{
  "num_hidden_layers": 12,
  "hidden_size": 256,
  "num_attention_heads": 8,
  "num_key_value_heads": 4,
  "head_dim": 32,
  "intermediate_size": 1024,
  "vocab_size": 512,
  "hidden_act": "swiglu",
  "norm": "rmsnorm",
  "norm_place": "pre",
  "norm_eps": 1e-05,
  "positions": "rope",
  "rope_theta": 500000.0,
  "rope_fraction": 1.0,
  "qk_norm": true,
  "attn_scale": 0.177,
  "bias": "none",
  "tie_word_embeddings": false,
  "parallel_block": true,
  "init": "uniform",
  "init_std_qkv": 0.031,
  "init_std_o": 0.0,
  "init_std_up": 0.031,
  "init_std_down": 0.0,
  "init_mimetic": 0.5,
  "optimizer": "adamw",
  "learning_rate": 0.00257,
  "beta1": 0.95,
  "beta2": 0.99,
  "weight_decay": 0.037,
  "lr_head": 0.0129,
  "warmup_steps": 252,
  "schedule": "wsd",
  "decay_fraction": 0.763,
  "decay_shape": "linear",
  "final_lr_fraction": 0.0,
  "batch_tokens": 131072,
  "max_seq_len": 1024,
  "doc_mask": false,
  "train_tokens": 678500000,
  "max_steps": 5177,
  "dataset": "wikipedia_en"
}
MLP neurons of a small language model. Each row is named by its layer, matrix (gate and up: input weights; down: output weights) and neuron, and shows model dimensions 0-127. Each number is 128 + 32 x the weight over its row's rms, rounded and kept within 0 to 255. Numbers have three digits each. A neuron's up and down rows have the sign that makes its largest values positive.
After each neuron's rows is what it responds to, as a language model described it from the Wikipedia text at the highest values.

L6.gate620:145096124106107142177127116218151054064162098116092129097113110108100114118151135102121099157108111167161104113126134131165086090120061162038125163145091132134135120081075126114113113125165083122121106105075112174094190175101178134149128121150154145116189110128134136106174146102132110084180103119126166159168106121038147088185103142103177138186155116160102165114121089127111103157082
L6.up620:071134178146110139086101188098076113128103147136115122146166118096130101162119146160127127086160209102123155166117122105137145132121097150171136159146179119059123137140160133087157147138149132130168152055094156113095072098160099142160168144154143188125101165110094133133166081156104128143124150134189117141092066091143109120136128098083079115107155160127082072127147051122074092096080
L6.down620:127166138110144156149088060174147141154130113089100139153173089068133134131091207091173065121101168137121158135089065094111119137142100140136105112130095080120145105123146163087207155133172162072149140096142095156114075119081167110190127123148177193169127167193146161129124083083170097104121164184094137135080154118108097125090123204116157127177156193145158147131162131135122114094094
Mid-word fragments after i/u

L2.gate812:085119121125121090066152121129119107135131201180117107143178161138187136132156135178068094118115065170112120098132135173111104077131134123055115144087128135107094137126140159091118101202092153122121154137147117148163083158144049141102122104137093147087134114158145083164138118090112172094117127114211182169143109125107142157143103122162150165139143128119161168084099146119083148095169
L2.up812:207122125088129067104132083168132161158117195112135103152080110170162141101090164117105110088119112157156125121135204163155108118165190082122106223147157151137156123124113161112123147091105123145116131063120176154145122101055142168180135167157109111091140106147073136129125148086039108124125153135171107146090095140096113101128124097148137125106076156092205166152163160126126146131145
L2.down812:174122107103184156165094128154104128127082066083172101114080149105157127109132118089155162134119134135152162120128131134122159156122106130189130154149147112164144116123087121177105113063118150115127133135109152124116143126075238197167128165124174089144118130092079153110071153125107118171147142129115086122132172082096100080098122151131130077107103112117157123144136087158160124156116
Noun-linking of

L2.gate21:089087126066194131176141119123150166117139108152130123099142128158183124057098110134104148121104092156129041123146141155175102126112114131152158133124158105129093109134138135126132117176152093102146135074135106130100121172112092138140152179101132100161038163229106137076116168094105154122110099086155157100173070122153147088147106170143104128178128103138152135091075103150132123150109
L2.up21:134092123180130116079130068110159129138162135149130139129136087179061122122163055069090109143122093099163100120102118104122149153169151144167139171163104100239152170158206127084153118055158059109113117186113104117133113132152166133039120124133151167103175188105160137151149162108078131138135138106127071116145085128112138058138113091138201137081124130100136134078147125103113188145143
L2.down21:145107149123158104076137078133158166122111132156100131101149065149090153102165083101069128163122104110130112136114122166122114108093135129159165152137105086218118146136189103088157116065110090075089115164120077151123102142110177119040148114111150155120174194135162141112144180080109095155146160128126100063167086155126121055154072086145160118082096132110154125098166174078096198124140
Word-initial "se" and "on"

L6.gate171:088147113137180090141133116130144072129159099079108165116145156092125040064144132139132099164137109125099083170102120159110121171161126129111156193142154132124187134131126118187124112180136163103155121085129132160134149106093121128039104181082088101149155149095135131087128125183122117113132097097094100074192149116101148086131144200121126178146103095178182125191141148093077133125112
L6.up171:179116139143127113113134099115026117101148126107063155140102118112144147119159156215126147100169156131114154134155130103131164115120045125086119168143148078138143070112141144095101114135080110121109172125085151074119163140166094096187099155185090163151139067118071075152072120176189169071129159084125132182112095116121138129166123154155108135113152168091166128089117102120090061170108
L6.down171:124117124149103101074084096154100123084099144178094160149138019103143177100133154100137143142137153111144116113116145138162119165146123116153155158079118120112115118127117126132142161101103090151143143099078135142135149157092141108075126170095112137174104088119120123119149059152122136130094160135099119145119169129140112144146118184120113171176118118110097100110158182070110106098123
Split-word inner fragments

L9.gate41:123183113131095116167129139138166155139084070107121146156106129081120160152053121071106164170117120154071113194119155174176177133200092168130089083113108102130092126107158087137114083133173126114166139078097073142127087111122061165106114128134155155144098158109166172081142165096092138139140102072158137162111102134128143103167095165150073063132155130138134147144170129140068103116085
L9.up41:104135202166062117143144132154131116125115138157141090093140164115115081131089137133088073137125152197084130132095104111147149130140134157090059101123093108125218090091150119150103069121182194150181165143126137102103126119057127189097179133102064136090103109170143130179140131074095101119111127142090074132135148067056137152086117103150102110139105115118139116140110056183136106121081
L9.down41:148122159167131123161104091132192113129104119133116084093085062110171143115098129117080106138091131166102112164138075137108044126179087155133088120098146119093119071125149114096072073157181151150162116137127143115138135169147104182104127106038139140171104124137104153130085174155107117102122111119192102105136131144139153117146098174187143150115111121101116116136141135134076124102114
Word endings before numbers

L9.gate1005:115075133098132152143110118120115137081177168148089117116125181128151176140119152089114134156107101234153138116097095062141108096117192130151133163107187134143198077139103123124098153187142099145140125097119127112190144161134113181111118147153185127162110133105127195128085103098102116070107110148132092132057077150119144183110124114137143193153166185098096174093134142150164117095165
L9.up1005:075124126157148149108077108135072129101139191142086146111098174167095118147155196181095113132140124205082166161162074127150099066073196141110151156106137154087102109134189164121154132127119204122081175117153124149151111199142118171119143153098157145175120110167113131134141072175146160159075115131157109099233116106149049152120152157124132136133125194132127139084169162145164049127103
L9.down1005:131155113136114105151146172167168162142131079095112114147167084095132150155136073087176115142207036128130133120104176167096184185106107066162114131107184178185112153122122158130151090139126086140177162135131137161100119056142133090176114128171137161142131085126126133174125181090098116174151150107119137111148146138126139111192114155107136122160123076132122128186151157118138138121124
Mid-word continuation pieces

L2.gate29:106098135119055130115132186129157094114165137099101170134125138127094099132112105153119108137107156117142102095130131206137109174112184129142157095129190123105095115101186089187167169113145130145146171206159099076190115138157136098139145125134158091128152124095115097139093160175132167091152096101150159045115211178141131152159114112118142120178186159083104109203094127092161088102136
L2.up29:163076122099087139117117158091160128189121127150156108131064059146118057164124145116133100118156170114125144137122072170114127135156159161152105133194166144081117128154178090162144104097112113136110139145118137145178141102132119129169120156124217101091119206089071157144130110154133113080149155134152120105086151204104118113140145108076146076087180186116116101174166107108158079129109
L2.down29:161150093139214098122200129102110139154144046142152137112099113118142137102133151141112151114102133122136116118255067122134162087139082150141099145077078103154121179106125160136131104148105174114154173097118117152124123126120159205168115109162122115119064146137139153114195125084129094143110102078143055065140115096136095104095116129162105151140136087153138145141119078148142173104099
Mid-word "am" and markup

L2.gate624:144152127080133140175116139135153143154099126134163111096160184095135096080142119142146101100159137153183105106115130167091111126121121149134073093161094096141137135110078084178098123172178120056083121146138159166146168143096072095076135163141146101148104157158166116104145202119175160073153161134170173110144109159088117155115097111091139158127119135169137144111146109154157101085143
L2.up624:172090183184123109139155127113147150108141156116091106105133056094113131104101112058116132156133095126113123116112103128045126146185167155177113116117158123142119166118208113089154136135193116102146082195138125117185168087097169139116104072131134134127199124106145169155166148164155138119174155186180095202141217159099099065149113086099143166152124158090127149111156111087072124147097
L2.down624:155090185161127094130169125113127154112149164114082118090125048109125128104106111067114138166115134124109139136131075085035135136161164131155100127123152117148129135105223128075149144141161129148153084196145107097172146117093187165081106047121112138143216141120151182133191152150138110105156151181174086163148212141128090043146103087098157165128123139076127135120169117081080130154092
Mid-word letter fragments

L6.gate533:142147096087124103133108084119125078151184133110119143024205154126134140123070128106110119119169172137128152219137109126130113102125145115098124077139076126154103163139135106144123117133171182157042154124101122124121113111165112092096133113131079157181067173140153097100142184107148126117147130076084104119178168184083161189137083141174093140130128141113108156168163151132175096121102
L6.up533:182087083106119160091105075141147137151146145152095167075106155133154146109115093089081109093167084109109109191143127134143094117130124105135102085165074159114138099148166128144119142074131188158149156099121122141107100099104128108082160118087097168081119191171113113072100129120164132157150118072119135105161192154103138150091156139139087155121095154160099130167163123097127081155181
L6.down533:166156106163134145132158121139122166106099118161092168132125110110144143133144091084092103116149087101101106162168109181141147137131105091143076122145138142136175093127143124146137162105105136255192138050118133135125109169117161073141133188112128139106144149175123140129098112148142122160085091123124114069105166157135122095001169127151115125098119145142081146130122103128108128152172
Block and list-item boundaries

L2.gate477:173114147062134166118117114152193142168128069106150134073100123154130122141179113069142093146168130160105140075133199171131124132138115122120132029145087137139116110141099099143124127118129077099166136152158123157137156201153125077140138181091145126134152132144211115169200132115092138172149105165112179213174118083085136138126159142089167125130117073153107134088084118094106124127136
L2.up477:125178158093149155147139159123111149083135092185159148127108128181132158168158207132202123118074149124079046103163150117154148129032155065151125150113204146127077069089130107182110108138161110113184107160150146125166154167140130134080119117166117099088167029156128118126129129119100178154121126124072112148139127148140095138169146113159120155171140126105137105147105141176096112127148
L2.down477:135124153139132138130154099124100149060104120124135102149104156160064148129131172138148149121090146092110096125149094130073161121036100083110100193141199146185114089066153053136124124096163120104121152117158134095143195139183129176105135126173134124069189074127081095107141228086097127117109149051102146121108109133133106092177178130198091155154185166155162097112156127177131142123120
Mid-word "an" fragment

L6.gate358:124122135103079082115079059127095174046123147078134095109154107173130116127111165112128074159094103150120142105081116092075125161153130126188124111085123154156095121167189083106088063123150115157169106126070137095113103150110145155117120185123155153136109107199128088178121150098101119097149139061150157093102094115112113158116170156148113122111125062140136144142113092114133105072151
L6.up358:138111094158086169173074100078129125199126199090137084113140139115106200124139141140106070094103149159154102086146177127190082107174128170130150111138104090145082191187099128092098147119117117113120112116126106148111128121188110131112167078136187148102099131072140095124184186071120152120118155127149148117156179148129111016155120204107106160203129136170134183056121124095110098126176
L6.down358:146102201099090098096123063107109184071122132123110125114159100186091081113175165074189090184122118161111201094139133125084091221092145114129161094111153163103179093167140141133165094120149119098152107112088101098127114118089125133182154124119111145093139120138102104134169146114098082146132152102116151105104111112108132148105117144145089099122150107154080133165136116067140101094116
Preposition completions

L9.gate894:052178108147073116085121087151137139097200161107091062112150122121124154085138087119095112131143189117052140144141139113156122110112133172149112105120137130138153092103095035146146118150177139130162082131111159162148127119012148094137164164077122124096159110121143148156092095093154149128179105118087151119166193121139152142128131134141135141124116129164183137146120149138109082113080
L9.up894:161192135154114067123101097120113161083124079106112123129142129069170123090154141106137080096103187069172161166115140099131088122189141150157129114139105120127092056159086174146127161169112129106162074162255161128142148078151110125179166141121133118146134146055159137089106080180075099108116145125146173107131154124106083158100108152105130149115064128162149110194119147122103106141138
L9.down894:111131171097096132117115098122105138165151149138104173152152164164130156186071139196130147119168094141110125140092143136045190137175034092153108124118107111086145158170120193120127111104058081112101148105122128122111083160121117093106118114149140109168127114133129142136068156156116142141089131133132101126138162124137145138183119113136175114055107122113111153144135085075120187155134
Mid-word continuation pieces

L9.gate18:113127073132161170117103110128115135130139111104085179135124133161132167114176136081123169110120165100157056169148181091113096107135182130086161116111098101089073091096139155104133087152142146104197133110117166129139155145103069085124148131094102130131107168134131129132127126100208136130137110089096127173207108183133049118126079184095132134141064106163153102157160153162125117143072
L9.up18:158129167125080149159090113161141195186108075142072132181186126096210109118117179158087122085137107123131170206135059115134107082116179092167113146118114083156079146102120138129107153136076103091112128085157128084130173190111107111129167092118108116111109088092097141155167121077193115105070137123119118151115124144159133075154119125135134115093102147142094094133170111153112181122166
L9.down18:147121071125104152117148154178148155127137079201084144119141206143092112183106122165156184146144157082132100147091142127099127133112046130129133110075137173135121087138100152124153103151171127178119143145140154125109102139115116136143120154151063142163142111150099135095125137164148117155086111106070060187122068122165109187053101150124162039073057079191167130104130126108100134182119
Mid-word vowel pieces

L9.gate267:078163131175077127159099139122134120145161182141065119119134150091185162133161128064108106147115080118115118116110163141218089109160143160137081126136173073176104069157109120152146123147136114132104111125106099171101095144142148141135126169170151190136147217120110151120141106175113082126151155163091092116111108086167051175184069163114088143191197157095121135161107093053121148094163
L9.up267:165114089140134111156130119097128133166138093074114124103181167123116141146145159090094139102110092179112085173135076123167139113109143156155144165131142101109107108121156157142178127135165114155110153090143136133150108140116096077135091085094118078119053149082184115088107161097120079125119169099169140113144101081143147042139167116159137067137168144169049095186155188134050157086144
L9.down267:093081223141117151153086130145109165143100148115105110092148076165189143108083089126183106150225124157160114111100193119099171145134112135104113106161193107128137121118166166104121107152124118166136108172112106149102046129128186162118103109145203116137130105184071127132111138166109058149160123110137070154081184137156166193175106146135138144178116110124149109179100150065113129122155
Sports stats and date tokens

L6.gate554:093115060064100065086101145110134196188122151137164100120102104180144128150083084097127092097121087107116109134115098092120104103141115153161072117120184086183151089091159148174131115116165147084158126174126086159121172063064134126118218091073103123066100187180134131135111163138054101103109191098148165098140139125133111136073122134117095074166084160125178112129136119122119110122139
L6.up554:065089109108138119142094141143143133200183184153176168115116115165104095158117111120156136106114129117158102136150083100094114081129100180123180099107132139091096145149151172175147122114161161086131114157120058112158151098117117115147168140118082125113107169106073156089016169166185104121154108116165078090159136143192110140059097139175136137105057203109065137158161134104122173161114
L6.down554:040097117155113153121176143152131111120151128148132108121113159140138147164127201153098159131139117113176181138085184104128104108124138087122168105167126113161178070130142137160125126136131101119158102106117126092129136161134134202193115151153164159096104111106117172164111154146147132123115072098116133122129113184153152100113178120070159170112133138113120129075068094091122172089143
Early word-piece fragments

L9.gate57:113118087116113119099148171163182130110206117113163161176122159134168069142170159162112149137158092185081127164105105134082155140199169111064120153140185088141095095104155103116146127136129126124134096133121121182168137097129134088121129089089090131146153133124130142132125108093120161141175051201096114161101168138128122193139104138119161215128113142129097117103129101143084137123043
L9.up57:125170099111123125061135089125135102097119148152132192119177181144142163108140105155146133189092124143119187126151188072154133185106128164173101084164140163150159085179078133106095133103151074126167179139141146154118121125078109106132134123161127123199159135156169070100171122155141114106110123163156084113101114089140116149053182101151129103157071115110140122130148106085057190146088
L9.down57:137130126129183142197114174164109112129152131083135103073121104107189119141125096131118045087152099098099140142085119198083124065107087086114096157093064073162116160099141136097113127097064113111160173115147042153141155126100183171152162139108136127109116138132100162132131132137118109136099130139134099167114176172124147126174147139125132168132121180119164139134098146129070088094105
Mid-word subword fragments

L9.gate501:077108119126117121084139118161150153183118070107119126094168189122137084119103092142106114117136066127127080072101124135088164139115076139156125160098169109125112137122136053166191141128145216126134110144106113141111122116120116124160113153118114102085125100203112153094117173094107134132135129102123142142099070116090177114173148135122130196183056121169130117079136123120154102080140
L9.up501:075169094149197158149132117094183100122141107124140130126128098188112112114110082142089080130116135127151094081163092168099156145123123079154112095163176095184126126071143118139120126066165166122165162177104142146108162138106129115128139110051071159106151161141146173120113085124111120132158094122086082118161162096120086183100114180107113098158124099124170095126132104129127119102127
L9.down501:127134149153121079148134153075146113087168090140171110137149103149114101144151085078090117136150110118101121114147126118083139115127150157149163015220116154126125186166149135117145138122091092234129172133143111088126085095115112185087136145128124124134139102162179132133131097181163112140163075133151166135170118101181098148116163113130103120121162137185166138148108127141176095113075
Mid-word verb pieces

L2.gate465:124139151105057129081101097208100088147155160082126113135095136153089093103139126119104052139187125099167101134146081156173107098119098178166115153174107129181031115148144129111118141127098104117141131150095089143085142169123126061097151175138116107183106147134116155171089175059161136130158160121151164137185144121162114130105126139175158150114139127163188132102061111165130090130157
L2.up465:117089074168149091119079099064140141128127073120113083097126137118149149131112144117108173140070060142101119087103162135183123163109137164063140119128083069126154135079123149126121123159129181134134161095145103155169094161126181194140096136136079148084090075149146086085149116144098113102140154090152115052117085078114157167132100157115119116197111151104121121080133147077122137117112
L2.down465:135102149125100072104117103172094136172155154114133091108069113154069090104135121101114100142145065121177093129139102143173095126124102164117113158176108135179076101109146124118130145184112104056108187111108073144121081155131137116092107176142118126193089133140062142147134135062158118130176164091177123108163127077142133147136123151165153107155125106166179103114090171166150122142171
Word-initial th/it fragments

L6.gate99:081062129157177128137078111103100120107131169153152131099124144128067110051136059100139052153157081165111082131153144123165065123129054158072170176144074132182131163085097117150142117143177081105138116094133126152158133095086149109132124139109135130141150113100169129157099133066164206126108110146076153106125135125065160204161086163145175087157086125145129109132116132208141110088125
L6.up99:131066105156170079136102067105097131133065102123117130116070031123095086108109107095175205132096148170141093158125027159071144077141142164122140171114130128113089149095122102177185132168049174122146130156114123125108130133155100134121137155125102118150108140115149084085120083134102148130117140145179075177166201157120073167138121128121119120100126176200116124165153106079137178178190
L6.down99:131060119139149139187139120114082106138142108098081115094076046126133068122141086125189128149139074153120126174094084171144122130173110162094119153118128119124132164100138103148155099159081177092104167104092154097171091115103127143147101132136108122157117124148135121156136108095166128094092121043153108138127162110098100183158040173171087152145139127109161150132161154167190162193190
Split "th" digraph pieces

L6.gate656:142192054145189090119151152099111148060126064091138165111116088092112175178150115106084152143100108144042124138096082117073108128099163143152164074090141163109200094095202123110137107158192118141116146073136104132144095156103149084155124136096121102151143149133145124054178144124125114178081069165129104120141089092136213163135122147135094188093082128128141153150189167128159136101148
L6.up656:163100136164099134179095121129123143086138148158116088103149098113116092156117139065140134105124136126187076116131127048088100083111086077120145140169129100155095079175124081113088137108093072132079121143091143064153162131113167136151163107109143112150081159117157077113148150095143140096157082100154156220131178124101134086127068084120153128129111097118189124146138091119161127111063
L6.down656:141193070168122105111095124154092184099160095144193145136130125144144151134174133145170172146148109134063068160116150136105145084113168116157143174151123108132188105126148168135118158133123097091115136084139169149115079116182102040070122123114124162077156155151135132115092083162144151160090115094134100145110093055128132123109162130125141121142087167092050070165159114119130084121142
Mid-word accented vowels

L2.gate684:096140135161167099096146080109107144102086184127126166153146159140110172122088019145171113102144108155152098073135153104180111131185139172121156142166091130166122143074139137108088135116189119139135128140165125158181167112145117147069109044126093068116146110128138133108118142111132085121165157148124125077121199101188117104104177165160118185173124138140152143100136154126107191105147
L2.up684:059140166122130145080135119144102122093155132144112114109171150126128138117121196199129170103094134159072133087130100137166063159105137160146170078158109127138142099086140149107109160134138126143109161148141118126107112077173118107116106105139092121137121164140090124103112140142103119162058147147130163097153099093100143115070107111174097048112150062113070167093081132130171175163098
L2.down684:085133162152103156101136159149126135118133120107137069134129136129175123121169200085118171154129110113113176131160112124137110170082134103115159126159149129094109118126168129129156073133098169220095077101098080111092143045140104177179086167172134156114106151132103077124091146117073171101105143151160123160179093117098098165166058128161116059111142092150090172113103130107145111159145
Second word-piece after a D/C

L2.gate886:167136097136167115082057110169171116121112097164119159158138150168153136103111117095126134160094081118131068118100126125104135129127161097098116096101126137132163173107081126112142106200084115131118037068123197162126134165120166156149085174116142133151144170127138088042117136053102135151125123110187167203066132111107135153125096104102172096143115163175144140089120156201142097122157
L2.up886:154152086129115114211082110145144077177179151131079205126161124161169114190164131050130123147154106120111103123148108133081100074153114102091090176085134140224151166111079118107141146167129084126203102178104128161147187205134133143126126184143135134136195123068140101127144137144130138147135142109210158111141144202098145068126165154103163176144097129130160155133139146121126130085112
L2.down886:157185108173142073108141131125116131157121111150136137196125136151146110121147108141102134174121118022130111104075133178121126143118118082099063139094141083120163152138137124136090129182120150255093107132133165153123168125139135240123098129150139118117141149143132162165053132130089094174079115138147109142124109121102094108075133166094122108114136139157126082088110152151135092156166
Determiner "The" / "the"

L6.gate72:162157100170146109095146087115119119156148114150087087101143140112090133170104111160088152133077103164096085106128159176177165098176081183107100146115091110177175126159134142110164109125091131082097139102145110144104127107100101113109114101102112155124107149117108104118121145124145127113170174092108108047144151095091062200146124146112118106241089149170114134114102054119149085139187
L6.up72:121167110120147083193112103151135121131115120089125086154071141113082105117140124106109110127109156195142124152117222108091107072156171134159131097154078067082146136167166170092152105149089125118149080125192091126108151094083173140107147106091136122159152055120109087113144106149138156118150069115137148128088145125093105113155113123100138088156106125067143137098183183177138110133118
L6.down72:133164083096094068167107154144201128130078170102135156125131153160071120128114114084103115102063148124170112152145171154151091153140178150164195058120143121177046110157061093134140054134138108118145164141121085122135152054068135151085162080138140079155109037080106088114123118114149098182124155113097145129092101109104151107127106151126189132186120127053050090149127153137110107160136
Mid-word fragments after single letters

L6.gate938:130177099093167127167108065074151046093151112081091146135125170120106140149119172098121119130118101165137122101120098120125162177078166078142155121141108111153143112172134140120152134109154101144126185100100148188074096161116140136123121143162135137160139139224171109162169149098116191149159171103158127154121079096124167127110170144100148164124150156169118125114106156139082056083236
L6.up938:119162093146171161086136089127125115084080183049084159092115139113146153101092130075068157112146154123152128168119110143148138094197110130151102184116193083135130213108126088148165129107148111132115160098143096124091092130096133087111136155193151125170132048107161117099116080122091105135140113121120150132070111079145116097091137173182138169107155102108189160160163112134045075191124
L6.down938:111128135146167180155121123074119115084147095145100137078123206098134150110116163148090160064136137154157154110106126104134127136165122111160156090153174095100126134167130116087134162142105107213203150180138141094126166111136130164112115162125155115093133108096149115104139168087131185088144152158066160203147075135086091071140182097131177133101172152184163122033123051078043134092200
Mid-word completion pieces

L2.gate466:131185147094076190133099156142197163162069124138150119113130097097114102126201133177136084157133088110070174134149102114075125153109179136171139097097097136073108153105108117129138104104137083142146132156159148157133131140174095146107146159070159108135082095081129093157139133130144141169131109076168116160125195102109129159099114085063147163142134140131185091102105141149225026084141
L2.up466:112159100052174078147160094127130130104081123119115149116107157229159157061144078114128140126169101117052100119131117108123103094179205101145113113107138134134206131118081141144178082102115171127179101129101145165142132111055129122147154082139098129114122102233088153107106105075184163166126113093123107152133080117110119105092132184157150144182161113122109119151123167126123094184152
L2.down466:080131123122155121130123087115122114110125098107081144116142151131105115108090136114178111173167137146095143135154128159137156092184134149143152100103119080144203101139125099142142117099116154000139059107074118126124167159137134141175108120130126118206127164101127185159086135123154149126128126128105132137130116151103129186124170156125124160126181138184138141187162165125169091117163
Word-completing subword endings

L9.gate337:070189112132125075167095114141138162114140131143112153108235181128152079083094136105134100108107091173114121093088142117168139197184141065094101137120176149118168082156053169150156132058160128125112163129121159162086162177061115095091125146114103083158122164109144124059128143110169150162115118114062161133107118122124142082122118128115130125079114084137150136130104144177109165064042
L9.up337:113134176164088119125124131151107104127085145201126098081136070138151164142193140124130118156162145176144199119091107150103146150118114070114162103119149094136103154173157094092106148127098117161106147118127062132173135132139155087120147147147081112139158074084152204083157140068207123128145148079131144102117177127133094121165098138123085180088164099199145155106177062108187108091123
L9.down337:132156119207106062188091137122119114137128133183117112151181069146110138168085120144158115095076140118136082132200124120093124115090125066171103174147171091166103122161100138143122130105142136114131083077145130090098109093102131141123207144087134121123158138113093055118134135162181116122154118101117152142143116098085144114132095108168080112132115151147099148136124171081111154095168
Word-completing suffix pieces

L9.gate236:113145096145119106134103102142156126057126085136145080134206138080139115079138167108111099156120111150122152115163092177102128084100118154156112019095074133096105150151141121087191103174063201140149101116057086190137096193129151137130182161123084125177136165119193133134129142119097093132199091113116138110167092100123133119064102116112153209122052133125118120079133100168138116147152
L9.up236:123061198118138057112148098097121154159113141154074175112185136195152153139116090068067128159168150150102113147112103120122114128127119116132136102115118101121120157120148134159158120119169168171164146052069105186127120151149166124118084119121135091150132183186202136087096135183147104127095098100100147157111173095110159177120149165095114097124157123137106110184087117124097130124085
L9.down236:128138071178104065131127070154148090128143127160170160080077124120101073117089143122100117132113121107155116114128149176178123096107162135127075083113115101122158090107126134121110117127078179255119125050110122147131105108138119209120156129080120117138083178151152127094143115164141113154122112097162066116135100155160121107131095151125131126110113136118115108121125085162136112148194
List-item and sentence starts

L9.gate806:102153130159121111168152097135169108109156098134171114115125144082107154139171237075173113155133066193097151117164180091086160177126104125117124137159134168109110093107165120125127116117152188116120154084090140175100102083091176106113149185132123116180126123088101199151151136104137108152132069142126141145216104075086095116158136161142170190152107137122130109147111099122122091091140
L9.up806:097096135158129109179124051090156072136059135135210087103114074116095084103135144121173089114147091197119160089157133091093216152128096123159158099109095134115177126051161140136100120149156160119136192123109116109144153083111109154087091231134083116160105152114107164131060227077095129143133177118125121129141143075077122131151132131106162145153080168141143130104159107140137138186150
L9.down806:154142138088114152112158197101124080138116145134088121192144168180104178150063102142097153147115117085133073141147102158177113109156125118119033128143170123160114126185078106121152142151162131125153065121157084147129119123148122049129133066147106155079100110132093097161172141139182160136123180130121102138103126171184158157103118175121105118096170122074130101187086119098117100069123
Mid-word completion pieces

L6.gate278:096115123145165179162149112121241115138116132067099171121121182138109165123103081124106093190157122124097090137122101151099083102181145127138155112130093120071182180094102081150130104151208099107103102127077113093159109122132124108125118151118047153110151131144124115122095157077206112062159087087091116157137149111102161124126057158117162134154133108132093165129126053087114108142124
L6.up278:138102114113132148167141110144203168123143152118099080165180123162133151089192101172106119121110109076183111140127105116068098119121152092130162127142151091125115163091117133070153116112121098155155125110166128106132143140151153137161152127107102166131151229085124103142110179088134084114218073158118109188099089150075169153125126117167150112165101096103111133158110112167138123123134
L6.down278:180064147101090164158108132129106158090182115134106142143181120112093182114110095126099081156134138156121176136106058116110177136099117096170128150104173111114161147132094117151094065126121122137163123124147146088111140106146155112180127181164154100153101172107120162159188143095102077110076111168072096181153078111155105138160146099219136158153120079094134112146076169157058158118088
Mid-word "am" fragments

L2.gate92:154141100101194132153123204119200154152158075082164107093114089110163124104107164096128114128198127177123139142141115106153160134106125176115070098189106083166088046097104111178117126150187126082124134091103139135113125147153094114151124198120122132150076163176132154088128186119096125144125159143087147140092081055105109093141167161174141111129092170187148158077125123163125122164115
L2.up92:135119084088083180181111120156134163090167209095155138144081186097126151150112175153096114095139116171103203121106146099081201098089136118194114113110059104090138162064148136080101126143126131145104157117137139107181104152120094163151075127108112156110128120111136088118175107119080100167133130119126165153145124146074111199113064100090115043214159061144136157158129155143150126117133
L2.down92:151174111123125158122117140170119114188156148098137168158088110098094138126093121151110164139118124161117156155163132062163168117138141151155115173121109153080158184138163124090116140127078181127169186166128186120181044147079106135151111138127080106152155133114117104065140110108179115150125124164115191093099112138116062160081048130121114107155152128161073127135078097196184106139158
Year second digit